From a checkpoint of a small transformer trained on Wikipedia.
Architecture: RMSNorm before each block, rotary positions, no biases in attention or MLP, tied embeddings.
Training: a variant of Muon for these matrices, 885M tokens, 6753 steps.
MLP neurons of a small language model. Each row is named by its layer, matrix (gate and up: input weights; down: output weights) and neuron, and shows model dimensions 0-63. Each number is 50 + 12 x the weight over its row's rms, rounded and kept within 0 to 99. A neuron's up and down rows have the sign that makes its largest values positive.
Before each neuron's rows, "fires before" lists the tokens most often just after its 100 highest values on Wikipedia text that the model never trained on. A number after a token or word is its count.

fires before: "y" 33, "imi" 7, "ic" 6, "ies" 5
L10.gate64:31 49 52 61 49 74 47 52 70 61 44 32 81 38 46 50 67 65 39 52 62 64 52 49 42 99 39 64 25 57 58 42 55 32 22 55 63 53 43 39 48 37 36 54 64 64 48 52 64 45 33 57 43 49 28 46 44 56 57 68 61 24 63 54
L10.up64:59 55 52 56 58 43 56 61 72 46 45 51 46 48 34 41 64 71 35 49 47 48 53 46 25 63 50 52 28 61 45 42 41 58 31 68 42 71 36 53 37 40 21 59 23 57 47 44 65 58 45 76 48 29 55 66 52 45 55 38 42 37 57 58
L10.down64:31 43 52 43 57 36 50 44 39 46 68 56 51 52 56 55 46 37 58 53 24 71 41 53 53 42 53 46 50 34 45 59 54 48 55 55 51 66 52 42 60 53 48 45 36 54 40 51 81 45 49 54 40 54 59 50 48 57 46 39 58 47 35 70

fires before: " the" 38, " his" 8, " this" 5, " of" 5
L3.gate532:48 57 51 28 53 57 53 55 53 43 55 36 67 61 45 58 44 46 61 12 48 40 60 64 57 41 55 42 41 46 50 22 47 62 25 56 45 58 53 38 35 55 42 48 30 63 47 66 45 46 49 44 52 53 39 39 48 54 37 47 70 58 42 48
L3.up532:40 60 61 44 54 39 43 60 41 59 53 44 65 44 54 59 55 62 58 54 45 45 45 57 50 46 52 38 49 36 25 67 70 66 49 51 71 66 53 43 45 58 47 19 39 50 47 51 57 41 33 66 44 49 44 41 49 57 54 45 68 38 55 55
L3.down532:64 47 52 50 42 52 68 84 20 46 54 48 38 59 70 44 31 52 65 51 38 78 62 45 75 45 55 32 53 53 46 38 50 48 47 40 57 46 29 54 45 60 41 46 56 53 45 64 78 47 33 46 44 44 57 47 38 51 43 35 39 40 31 78

fires before: "\n\n" 57, "=" 43
L9.gate553:43 73 60 41 47 50 59 34 57 58 59 50 61 64 51 41 60 48 36 53 72 34 64 60 52 35 49 39 26 61 70 39 41 48 54 57 55 43 32 45 58 45 40 48 32 38 46 63 33 73 43 46 63 64 62 68 61 69 62 56 45 32 51 41
L9.up553:76 58 46 43 56 63 56 24 37 46 43 56 62 52 43 42 75 46 58 81 42 48 66 56 55 68 71 26 51 68 62 51 33 71 42 52 47 27 42 70 47 46 34 55 44 56 45 43 34 62 43 32 47 57 54 35 54 61 58 66 61 40 50 36
L9.down553:61 37 56 66 61 44 48 59 58 58 34 56 49 50 47 47 43 52 39 63 35 57 49 75 65 40 48 46 46 52 53 61 54 44 52 61 49 16 42 44 48 67 29 34 34 54 60 47 57 57 52 53 55 53 47 66 55 46 55 50 68 46 33 49

fires before: " the" 30, " World" 8, " his" 8, " War" 7, " this" 4
L10.gate83:56 33 84 28 59 33 85 30 61 53 51 69 66 28 61 33 63 68 44 46 51 56 38 75 54 61 47 34 52 43 33 62 43 70 38 58 43 35 45 56 42 37 56 50 61 50 53 69 31 61 33 52 53 50 51 51 40 68 34 47 56 37 36 55
L10.up83:56 55 65 31 63 61 49 37 38 61 39 67 40 55 71 66 43 58 58 48 49 78 69 30 53 34 43 36 67 52 29 65 42 52 52 39 45 70 65 54 36 54 84 44 65 49 62 64 57 45 51 66 42 63 34 52 37 62 56 37 48 45 33 44
L10.down83:46 58 39 42 71 61 46 63 35 62 48 34 39 46 53 50 34 48 47 58 48 60 45 44 53 49 61 39 34 53 40 68 51 57 50 52 76 46 49 45 62 59 61 25 52 42 70 57 62 48 44 40 47 29 57 50 50 59 29 34 45 54 51 13

fires before: " York" 24, " States" 20, "=" 10, " Zealand" 5
L6.gate633:50 36 70 63 71 67 52 58 62 45 48 57 48 48 58 65 46 36 75 63 25 44 34 44 58 39 83 55 46 23 43 65 37 67 39 52 63 43 77 35 65 44 61 46 38 31 24 65 47 52 54 54 57 47 66 55 49 54 66 42 57 64 30 30
L6.up633:73 43 47 62 39 56 56 66 43 60 75 72 36 60 57 42 41 49 42 49 54 41 60 51 70 74 51 46 57 50 39 48 46 52 71 64 34 68 65 57 35 52 44 57 59 54 59 46 36 50 58 54 63 30 42 73 48 55 37 41 53 67 58 28
L6.down633:45 57 39 63 24 64 48 58 71 41 53 78 60 48 47 50 53 49 47 37 49 64 56 33 56 48 62 58 36 59 57 51 57 42 38 59 52 65 62 34 50 51 67 72 61 50 41 56 55 60 40 53 54 81 68 58 45 71 46 31 41 75 68 41

fires before: " States" 47, " Kingdom" 7
L5.gate522:48 43 52 60 32 19 37 63 43 69 52 37 61 35 30 63 64 41 54 57 48 45 50 55 32 44 64 53 47 28 30 43 16 18 41 36 39 60 87 66 58 45 51 68 44 60 35 54 42 52 70 47 64 55 53 76 55 52 44 73 44 59 50 43
L5.up522:47 34 62 36 60 47 52 53 57 38 67 67 48 51 56 59 65 57 29 27 47 35 50 31 45 58 27 41 30 69 50 50 42 59 41 44 75 63 46 34 38 42 67 55 50 53 66 58 47 58 62 37 56 61 53 58 54 60 51 74 45 46 59 53
L5.down522:36 51 35 61 37 41 28 63 47 41 56 56 41 46 40 60 25 46 57 34 57 37 48 45 37 47 67 52 56 30 07 37 29 29 41 53 70 49 73 45 63 64 46 42 64 49 50 74 41 53 54 43 51 62 65 42 56 69 49 45 35 44 55 16

fires before: " |" 31, ";" 7, "'" 6, " the" 6, "ng" 6, "=" 5
L9.gate161:51 44 28 64 63 62 61 53 70 41 72 46 57 39 40 47 19 50 54 31 64 60 67 69 54 67 42 44 51 65 52 29 70 51 47 42 67 34 62 36 54 62 45 47 72 56 32 71 49 31 72 45 21 70 63 48 43 36 45 60 58 61 52 47
L9.up161:49 52 32 39 36 71 57 39 37 31 61 39 49 51 43 44 38 48 51 55 40 40 44 72 67 35 56 50 51 53 52 30 48 41 62 65 48 59 58 42 76 32 68 70 55 59 46 45 72 48 72 51 31 42 39 59 52 44 56 22 50 45 27 63
L9.down161:52 63 39 62 56 71 59 45 47 51 47 76 46 61 56 55 49 46 45 56 49 40 57 53 54 50 61 90 45 62 49 34 57 48 53 48 62 40 60 59 69 39 53 61 56 38 35 54 56 55 53 49 64 39 78 46 47 45 27 27 54 32 26 41

fires before: " the" 49, " his" 4
L7.gate246:41 44 38 45 58 43 36 70 59 52 39 60 46 50 43 43 58 47 56 75 48 42 49 37 74 52 63 67 33 59 27 56 36 61 56 63 74 43 55 56 58 51 50 51 47 60 50 72 47 27 48 39 61 42 36 28 64 21 53 59 82 55 23 47
L7.up246:44 71 26 56 42 51 42 52 44 26 71 54 64 53 46 56 49 65 56 46 59 39 51 71 43 38 44 43 25 74 37 71 28 58 52 84 36 42 45 49 49 50 54 64 58 37 36 54 28 40 51 38 40 35 65 59 49 48 32 57 43 45 59 41
L7.down246:31 64 56 56 47 69 62 57 53 80 69 63 74 51 48 55 63 73 64 60 43 45 54 62 42 42 66 69 49 37 42 30 35 47 69 52 41 57 66 40 53 36 59 55 34 29 53 66 42 65 56 68 38 44 43 27 53 53 62 46 55 69 60 52

fires before: "5" 14, "8" 11, "2" 10, "7" 10, "6" 10, "3" 7
L9.gate353:56 47 77 57 46 48 50 65 37 44 39 53 44 64 54 24 45 41 67 57 49 41 63 38 41 76 44 42 59 43 58 41 33 53 54 41 57 48 65 38 46 40 59 71 41 61 68 47 60 54 50 43 57 62 79 60 35 31 50 65 34 67 36 61
L9.up353:55 52 53 57 48 56 64 39 45 41 62 81 92 58 66 30 52 62 40 81 63 36 39 36 37 41 40 40 34 14 38 56 56 61 40 66 37 26 38 66 45 41 29 66 52 61 49 59 48 46 19 58 52 47 31 40 50 34 50 67 48 41 59 47
L9.down353:48 45 58 60 57 44 55 43 40 54 47 61 53 57 49 57 54 43 63 53 39 51 73 51 29 51 30 31 37 55 41 43 50 64 49 51 43 31 71 41 53 65 57 37 46 71 39 43 37 42 51 48 90 60 66 31 29 55 62 52 43 39 64 55

fires before: " the" 37, " his" 8, " by" 7, " this" 5
L2.gate680:59 64 50 54 50 68 71 25 45 61 59 78 43 53 37 68 40 40 61 26 47 30 75 66 40 36 62 63 33 52 44 44 59 63 62 47 59 72 48 52 53 37 61 59 65 56 30 69 54 62 60 49 44 66 37 56 42 52 37 40 46 41 40 46
L2.up680:65 63 59 33 48 60 79 33 59 55 75 80 51 59 43 74 57 54 52 27 41 42 59 40 53 51 43 54 48 43 29 41 44 66 55 62 63 64 37 38 60 39 38 40 57 49 58 52 36 49 31 42 42 42 49 46 36 44 60 44 53 54 49 45
L2.down680:53 41 57 41 37 51 83 50 55 59 64 69 57 53 56 60 55 58 55 53 52 48 46 48 74 33 57 40 34 72 44 57 63 56 54 52 64 62 28 25 50 43 40 28 57 34 59 57 69 43 35 40 41 38 56 43 48 67 45 58 49 43 28 47

fires before: "5" 16, "8" 13, "6" 13, "1" 11, "7" 11, "3" 10
L9.gate190:59 43 37 45 44 62 52 53 41 41 56 57 57 63 50 13 52 14 54 56 49 51 41 38 52 47 62 51 44 69 40 65 51 65 58 44 43 58 54 49 47 36 65 56 48 53 67 62 34 57 51 56 50 63 75 56 49 40 79 66 41 48 47 57
L9.up190:53 62 58 38 44 59 52 50 59 50 53 51 62 47 60 38 65 22 42 51 61 60 28 66 44 48 36 25 53 35 55 40 50 43 50 51 40 30 54 48 43 66 59 55 48 49 38 45 36 53 37 41 58 46 58 43 59 50 67 71 65 46 49 73
L9.down190:44 44 45 40 55 42 53 52 42 45 47 47 53 52 54 42 50 57 44 66 47 51 38 40 40 68 43 19 47 42 42 38 43 50 55 56 45 42 50 42 44 48 40 47 50 57 32 60 48 65 56 50 58 60 60 48 72 52 45 42 46 64 35 51

fires before: "," 90
L9.gate273:45 58 36 35 39 52 68 65 49 55 54 47 51 58 23 29 38 46 49 36 50 51 70 38 61 72 51 54 43 59 51 65 63 47 65 51 33 46 63 30 60 58 70 56 37 59 73 71 59 54 83 46 36 52 61 61 31 28 68 48 51 49 55 45
L9.up273:58 51 40 24 53 50 40 42 31 35 41 75 45 39 49 61 49 55 50 54 69 43 40 66 36 59 51 30 42 47 50 41 26 61 47 52 33 65 74 48 35 66 32 50 51 40 45 45 69 61 47 44 63 53 27 39 49 37 37 43 65 47 39 47
L9.down273:64 34 49 28 71 53 36 59 53 51 58 65 58 46 21 48 51 54 55 52 35 55 58 61 44 51 48 67 49 50 26 42 53 51 53 35 42 57 25 23 67 36 40 36 51 54 21 40 50 21 37 57 74 61 35 52 48 41 41 56 52 59 42 44

fires before: " with" 50, " to" 7, " the" 5
L10.gate36:41 52 55 58 52 39 49 63 47 73 46 67 53 56 45 68 47 33 50 52 60 45 60 42 47 48 71 45 37 66 58 61 39 44 48 65 46 46 54 53 66 59 47 58 40 43 36 23 54 61 59 47 59 49 67 24 57 53 54 49 34 59 58 73
L10.up36:43 57 51 59 56 23 45 54 42 40 34 53 45 63 41 55 44 39 41 63 62 51 78 55 57 49 62 35 41 60 46 23 37 59 61 43 62 55 67 57 58 49 41 61 50 45 53 57 48 54 65 42 33 41 57 38 49 50 35 53 52 50 48 62
L10.down36:57 59 57 32 45 51 52 42 49 49 38 39 46 61 58 54 52 74 54 47 60 53 49 51 47 58 51 50 53 51 52 62 40 50 73 59 30 53 66 49 64 53 62 64 39 59 80 40 39 47 48 53 29 54 55 30 48 59 59 35 53 57 52 57

fires before: " |" 68, "." 7, "," 5, "-" 5, "+" 4
L2.gate49:41 48 50 35 52 40 38 48 45 53 77 77 40 61 48 47 56 59 47 47 40 41 76 55 45 65 40 65 48 28 38 36 48 60 27 44 48 49 61 41 69 47 76 71 41 56 61 35 54 50 54 33 35 55 23 47 46 47 34 80 66 85 32 76
L2.up49:58 38 69 17 49 44 51 53 61 46 21 49 25 38 55 50 47 55 51 59 59 40 43 60 54 42 36 62 56 46 28 62 56 63 44 50 52 45 38 56 46 42 68 52 54 62 66 56 45 39 60 28 20 42 46 34 56 58 32 66 54 54 62 53
L2.down49:41 43 39 30 63 77 48 59 21 48 23 52 61 22 51 37 48 38 34 52 49 58 33 51 29 37 53 55 57 48 36 37 61 50 78 40 73 45 24 49 53 40 57 26 47 61 60 55 69 56 52 62 56 45 44 28 64 52 28 54 56 34 57 40

fires before: "=" 66, "por" 4
L9.gate574:68 51 64 43 67 54 61 26 54 61 53 43 38 53 49 68 40 49 33 55 38 54 73 66 50 42 46 42 44 52 55 62 54 50 39 45 44 44 46 58 45 71 51 62 63 31 37 46 43 32 44 48 38 64 59 68 42 50 44 50 74 54 57 64
L9.up574:41 64 53 46 67 56 57 44 70 49 53 35 45 53 58 41 48 44 44 75 35 38 64 69 57 41 74 45 34 65 55 49 62 47 60 54 51 26 53 43 24 43 40 61 64 53 48 50 35 53 43 43 38 55 39 59 61 35 44 58 59 39 56 28
L9.down574:59 38 34 71 29 46 58 59 44 50 65 32 54 59 36 34 54 62 36 42 60 28 52 48 44 26 44 47 50 65 26 72 39 47 51 81 49 43 50 35 68 40 59 19 57 26 54 53 59 36 57 37 48 49 41 66 47 56 27 54 57 47 35 68